Part of a small language model's weights.
Architecture: RMSNorm before each block, biases on query, key and value.
MLP neurons of a small language model. Each row is named by its layer, matrix (down: output weights) and neuron, and shows model dimensions 0-95. Each number is 128 + 32 x the weight over its row's rms, rounded and kept within 0 to 255. A neuron's up and down rows have the sign that makes its largest values positive.
After each neuron's rows, "fires before" lists the tokens most often just after its 100 highest values on Wikipedia text that the model never trained on.

L8.down71 [181 120  56  66 124 142 142  89 108  26 178 171 139 152 154 178 144 159 213 134 147 167 149 186 121  99 130  92 131 113 166 152 134 155  81 161 170 136  80 130 115 129 141  85  54 105 135 114 102 129 170 105  92 113 111 115 151 120 153 111 171 148 140 153 126 108  85 101  85 127 151 107 115  89 128  87 107 160 183 120 184 149 152 116 109 112 186 138 142 106 110  82 139 132 105 145]
fires before: "t", "es", "ice", "ology", "or"

L11.down62 [ 98  53  87  98 111 142 150 147  80  75 119 144 210 105 137 124 158 140  94 125 115 149  88 153  76 204  63  72  84 125 119 161 135 105 114 111 157  98  87  92 203 133 131  98 174  82 137  90 108 103 171  96  57 125 159 152 139  73 162 149 102  99 165 136 102 101 113 190 159  84 153 139 147 128 135 101 137 110 134 118 102 134 165 159 110  68 125 104 115  89 162 116 170 149 130 147]
fires before: "ing", "en", "es"

L10.down364 [111 103 165 140 151 125 150 131 160 132 145  64 148 150 136 146 109 166 155 133 102  73 190 133 112 119 170 119 106 224 124 128  92 121 159 102  91 127 107 200 116 165 158 115  91 135  44  86 120 184 204 145  98 135 146 166 156 151 118 172 149 121 160 133 140 178 106 118 114 138 107 156 117 123 172 190 126  56 100 111 143  88 135 119  64 105 123 112 135 101 135  84 164 142 101 100]
fires before: "te", "old", "ure", "or", "us", "l"

L7.down405 [141 185  97 159 162 131  84 129 172 156 145 136 143 136  94 147 111  87 214 134 137 150 165 137 175 135  84 139 105 152 147 174  67 112 122  98  94 138  82  85 133 148 109 161 130 150  86  79 143 151 118 194 120  86 162  85 141 130 108  43 165 131 131 148 124  81 150 134 122  81 161 139 103 153 108 156 111 147 136 111 134 141 152  96 158  93 130  90 132 161 132 176 176 137 153 144]
fires before: "==", "In", "A", "===", "The", "O"

L9.down344 [120 184 116 142 105 137 112 106 209 135 179  97  88 119 150  87  52 128 125 122 119 104 157 121  62 169 108 144 111  86 118 164 104 117  73  35 167  93  64 135 122 175 138 143 150  57 180 158 149 120 101 127 117 138  79 123 129 166 135 126 137 164 129 155 116 152 162 137 153  71 160 180  69 123 112 169 130  66 148 157 158 112 112 188 152 109 144 118 170 126  92 145  92 111 140 159]
fires before: " of", "hip", ".", " in", " and", ","

L11.down279 [113 104 108 145 146 178 182 144 149  73 149 127 143 133 124 123 175 183 176 197  84 131 110 105 154 172 152 100 146 140 106  98 158 159 171 104 123 127  95  94 125  98 168 194 112 100 137 154 148 200 110 105  88 134 170 132 137 140 116 171 108 148 135 120 145  70 164 171 160 161 111 128 142  66 207 133 131 102 166 153 182 101  73 152 104 144 103 168 138  93  98  56 157 149 115 100]
fires before: "ion", "us", "or", "ity", "ions"

L12.down286 [134 212 160 167 134  91  98 141 102 200 105 119 165  98 126 135 105 134 151 132  97  83  77 114 136  96 144 125 161 102 108 121 136 121 149 100  94 113 191 165 106  81 128  89 153 186 126 111 135 138 130 138 164  96 145  88 122 126  87 111 155 162  85 126 133 130 135 102 189 107 137 152 125 107  68 116 153 138  77 115 152 153 149 127 138 156 102 111  98 111  99 128 119  51 102 222]
fires before: "a", "om", "io", "as", "ia", "es"

L9.down68 [146 108 145 133 119 191 133  86 171 125 176 155 111 101 107 151  49  69 108 154 173 132 127 110 101  92  91 129 166 116 107 152 147 149 132  75 131 146 128 103 150 135  84 148 127 159 164 106  66  72 126  69 126 160 150 115 197 110  89 142 141 173 123 125 142 107 128  92 158 153 133  95 166 133 176 137  16 103 117 107 156 133 108 107 112 125  86 119 164  76 139 114 114 161  77 155]
fires before: " the", " as", " to", " a", " her", " by"

L7.down269 [ 85 131 126 166 156 121 119 148 162 145 195 128 178 177 102  68 125 179 150 106 133 137  68 151 145 139 167  87 150 127 134 156 194 162 152  92 139  98 110 154 147  74 152 112 188  97  99 103 204 112  70 161 137 100  67  59 154 145 152 175 171 170 172 113 130 148 111 149 124 132 158 153  98 155 128 112 122 169  99 134 152 119 122 136 137 141 144  63  79 137 106 182 136 161 132 124]
fires before: "==", "In", "===", "The", "H", "A"

L10.down311 [ 68 107 108  96 155  89 127 140 101 143 112 119  77 151 171 190 110 150 131 183 153 144  98 155 152 137 119 130 108  83 165 150 162 141 116 148 113 135 121  75 136 101  52 133 132  95 129 140 113 121 121  89 170 101  82 104 129 149 120  93 120 155 116 127  69 105 140 126 189  97 126 129 133  86 125 119 106 118  52  98 124 152  96  95 157 109 116 166 128  92 171 122 129 123 179  70]
fires before: "-", "v", "m", "emb", "p", "i"

L8.down5 [140 110 141  81  93  96 119  70 173 140 154 139 175 131 138  59  95 105 121 154 136 111 166 142 133 141 116  82 123 109 127 108 114 117  63  62 159 183 149 145 101 171 156  63 113  85 146 131  74  82 107  84  94 172 108 152 157 147 105 128  82 166  79 150 142 106 133  63 163 124 140 149  71 104 155 140  95 104 128 115 148 127 141  85 109  66 114 165  61 116 103 151 155 125 171 166]
fires before: "ro", "r", "rib", "in", "ent"

L7.down183 [ 97 119 122 110 110 156 167 243 125  98 175 141 182 101  93 160 166 164 140 177 185 118 188 123 135  98 146 120 131  92 177 159 142  82 150 107 163 129 127 115 144 152 162 181 156 143  98 158 163 143 135 132 151  97 136 199 176 186 127 125 161 129 126 121 140 157 120 131  93 108 117 145 102 167 128 100 121 116 112 179 172 177 149  82 129 169 124 153 148  75 193 199 137 118 167 116]
fires before: "\n", "-", "ut", "v", "and"

L6.down141 [160 146 164 141 134 143 109 112 113 161 127 145 146  67 154 155 140 115 150 138 114 102 165 112 123  71 177 124 126 140 107 154  92  76 159 133 113 169 115 134 177 175 113 169 141 119 134  92 175 134 177 182 136 196 157 154 130 115 218 114 115 123 185  77  83 192 134 100 134 123 134  82 110 119 166 140  83 105 168 146 142 127 152 170  49 183 164 130 116  89 119 156 158 133 122 162]
fires before: " ", " the", " a"

L11.down360 [131 135 115  54 122 156 144 119 108 133  68 108 127  75 130 133 124 114 105  91 109 130  81 176 108 130 136 121 149 115 100 132 103 149 150  93 139 106 145 159 191  72 125 143 163  97 150 150 116 104 150 146 109 149 144 110  52 186 147 185  99 105 155  89 136  95 138 171 163 115 164 192 130 161  70 132 185 137 114 167 117 153 182  99 189  55 132 154 149 155 111 138  78 160 180 121]
fires before: "O", "A", "N", "ish", "ing", "ic"

L12.down310 [165 118 120  84 129 117 163  99 138 151 109 147 163 151 118 128 107  81  75 165 124 160 130 135 124 104 139 149  88 126  85  89  90 133 110 168 150 128  85 135 101  81 189 173 130 154 191 131 147 149 149  84 125 121 135 112 182 163 115 114 170 123 161 131 110 178 125 100 141 164 177 152 231 172 137 132 153 162 182 143  89 124 173 122 129  86 148 143  66 134 115 111 109 124 140 162]
fires before: "er", "ing", "es", "ement", "\n", ":"

L10.down47 [ 92 163 140  92 132  86 191 159 100  89 226 155  66  72  80 178 135  80 129 180  89 144 129 158 104 101 148 115 117 137 137 172 127 154 107 141 152 166 165 121  90 162 144 224 119 156 148 137 113 148 125 112 127 117 104 147 106 105 132  94 139 132 118 175 122 110 112  95 127 121 132  61 129 104 120 147 142 144 137 156 166 169 135  99 135 154 166 175  57 152 103 105 160 105 106 124]
fires before: " ", ":"

L9.down236 [ 89 164 175 141 175 119  72 206 189 134 148 140 112 150 135 132 134 141 109 142 141 132 102 160 134 131 124 109 168 106 148 147 163 172 131 144  99 126  96 116  34 205 105  87 159 164 130  66 150 125  97  93  89 210 178 124 131 109 108 118 131 149 177 129 101 189 133 113 128 162 153 102 151 129 135 140 118 156 169 154 189 132 118  97  98 178  89 136 143 121 129 103 175  89  96 110]
fires before: " a", "or", "h", "op", "a", " an"

L12.down287 [123 147 192 108 131 135 122 110 186  97 127  97 142 116  58 111  99 151 126 188  94 116 126 115 180 111 148  95 121  67 207 115  94 197 153 109 202 161  79 112 158 110 147  96 177  74 127 185 140 137 176 125 127  99 120 130 174 212 158 109 166 144 100 129 132 109 148 111 134  66 175 120 147  80 124 145 136 107  92 128 124 112 141  64 132 125 128 133 102 148 119 111 118 147  94 138]
fires before: "0"

L11.down280 [119 185 119 154 139 130 141 143 123 135  73 120 144 130  70 121 145 138  77 107 146 132  43 211 122 222 124 104 148  98 126 130 124 100 142  51 111  98 106 184 108 140 132 147 115 144 155 125 174  77 118 127 161 125 160  85 131  71 147 146 120 173 136 206 156 131 138 166 117 120 160  83 116 100  68 123 106 151 114 141 155 136  92  98 147  74 134  49 134 125 223 138 122 130 126 132]
fires before: "t", "i", " of", " (", ")", " "

L11.down133 [ 93 116 184 102 132  69 161 103 124 105 153  76 165  67  92  71  36 150 133 102 119 138 116 113 181 130 138 106 129 139 116 144 139 103 131 206 102 188 136 102 140 155 147 147 126  79 129 126 172 100  69 157 133 115  96 128 106 100 152 134  89 178 137 139 140 121 109 109 171 166 153 115 124  91 165 103 117 130 168 141  64 137 105  76 110 130 102 139 102 111 135  99 149 140 128 141]
fires before: "ed", "e", "oin", "hen", "le", "en"

L12.down445 [ 77 132 164 133 134 163  84  46 187 123 133  57  84 106 193  96  56 186 131 174 117 114  68 122 167 148 184 120 139 154 127 163 168 106 121  89 105  88 110 138 122  92 156 180 194 113 130 167 147 121 107 174 114 114  73 170 136 140 175 169 173 127 107 136 125 208 100 147  92  94 165 145 116  88 171 124 105 106  60 139 168  94 144  97 123 123 148 150 132 131 103 129 132 124 167 139]
fires before: "ed", "ey", "er", "et", "ing"

L10.down299 [176 143 170 148 145 130 127  98 108 146 158  87 111  99 126 125 108 113 120  82 133 127 148  46 110 155 130  86 124 124 107 171 147 120 133 149 168 100 114 126 105 151 113  91 191 150 124  48  57 148 112  84 135 140 150 115 169 125 148 148 109 135  65 111 105 115  85 184  28 118 120 120 121 148  94 137  76 116 117 145 140 160  91  79  92 107 165  68 155 109 136 126 126 137 152 142]
fires before: "h", "s", "her", "ed", "ure", "er"

L12.down322 [175 133  82  72 194  82 171 121 115 112 196 162 149 113 131 155 143 127 111 117 156 103 113 111 115 154 147  91 172  64 138 157 121  73 162  25 114 156 132  92 192 110  88 149 143 114 118 109 177 192 145 139 141  96 137 104  78 136 102 152 148  89 126 115 135 145 165 192 152 162 121 126 106 159 166 179 110 136 109 152 172 149  87 177 127 121 133 126 161 123 119 142  90  78 151 153]
fires before: "er", "ing", "le", "ard", "ar", "g"

L8.down191 [116 114 178 107 137 148 118 103 170 172 117 181 126  88 161 139  75  89 149 148 128  71 130 166 116  86 186 136 130 166 101 140 191 114 101  72 188  67 111 123 165 127 104  93 175 116 183 112 125 113 135 187 195 175  64 142 146 191 139 119 124 113 136 137 135 138 126 110 176 154 134  66 131 158 165 142 102 140 162 141 130 134 123  92 185 150 111 155 160 146 133  98 141 195 120 126]
fires before: " the", ",", " it", " he", " M"

L11.down167 [107 160  96 117 137  86  84  91 194  85 157 146  91 139  90 119 151 128 118 115 140 118  93 122 124  88 105 131 132 183 175 107 125 119 162 132  96 158  38 163 145 152 143 102 180 189 120 171 101 109  73 139 154 118 109  75 129 135 124 108 101 128 103 132 161 156 158  91 199  99 142 139 180 135 122 167 131 118 146  91 112 148 169 100 125 162 122 119  70 171 132 200 172 167 103  26]
fires before: " ", "ar", "ced", "im", "ated"

L10.down332 [115  87 136  62  83  53 152 141  67 173 125 117 156 152 130 113 168 139 132 119 166 227 119 118 122 143  94 116 116  98 138 156 146  89 145 129 110 174 137 173 176 110  81 180 157 161 150 150 139 109 137 132 118 169 160 194 128 114  78 107 149  88 105 148 107 133 133 150  95 124 108  51 183  84 151 127 140 139 156 148  93 141 139 182 118 113 152 138 129 147 136  94 117 138 149  92]
fires before: " ", " S", " L"

L9.down67 [120  81 148 157 126 192 119 159  97  74 172 181  66  90 122 112 133  69 161  84 163 129 202  80 129 147 141 110 128 113 113 117 189 120 195 139 179 163 168 143  81 154 147 140 133 112 132 116 174 104 136 211 119 123  86 165 101 132 123 153 131 148 153 139 163 146  94 142 133 166 145  85 115  82  49 123 144 137 133 114 131 109 184  55 180 134 167 119 132 138 112 175 155 128 115 119]
fires before: "|", "\n", "1", "-"

L9.down120 [158 106 150 104  92  44 139  87 184 160  91 158 140 140 133 132 117 132 233 106 147 190 144 122 116 126 112  71 151 103 107  66 137 126 143 183 149 104  90 134 117 170 136 135 135 183 151 211  80  88 132 136 111 116  83 157 157 128 158 167 113 136 128 138 152 108 148  91 116  57 108 118 107  78 111 113 164 146  75 122 112  66 105 137 108 141 155 137 161 136 142 114 194 138 100 136]
fires before: "any", "an", "in", "ather", "et"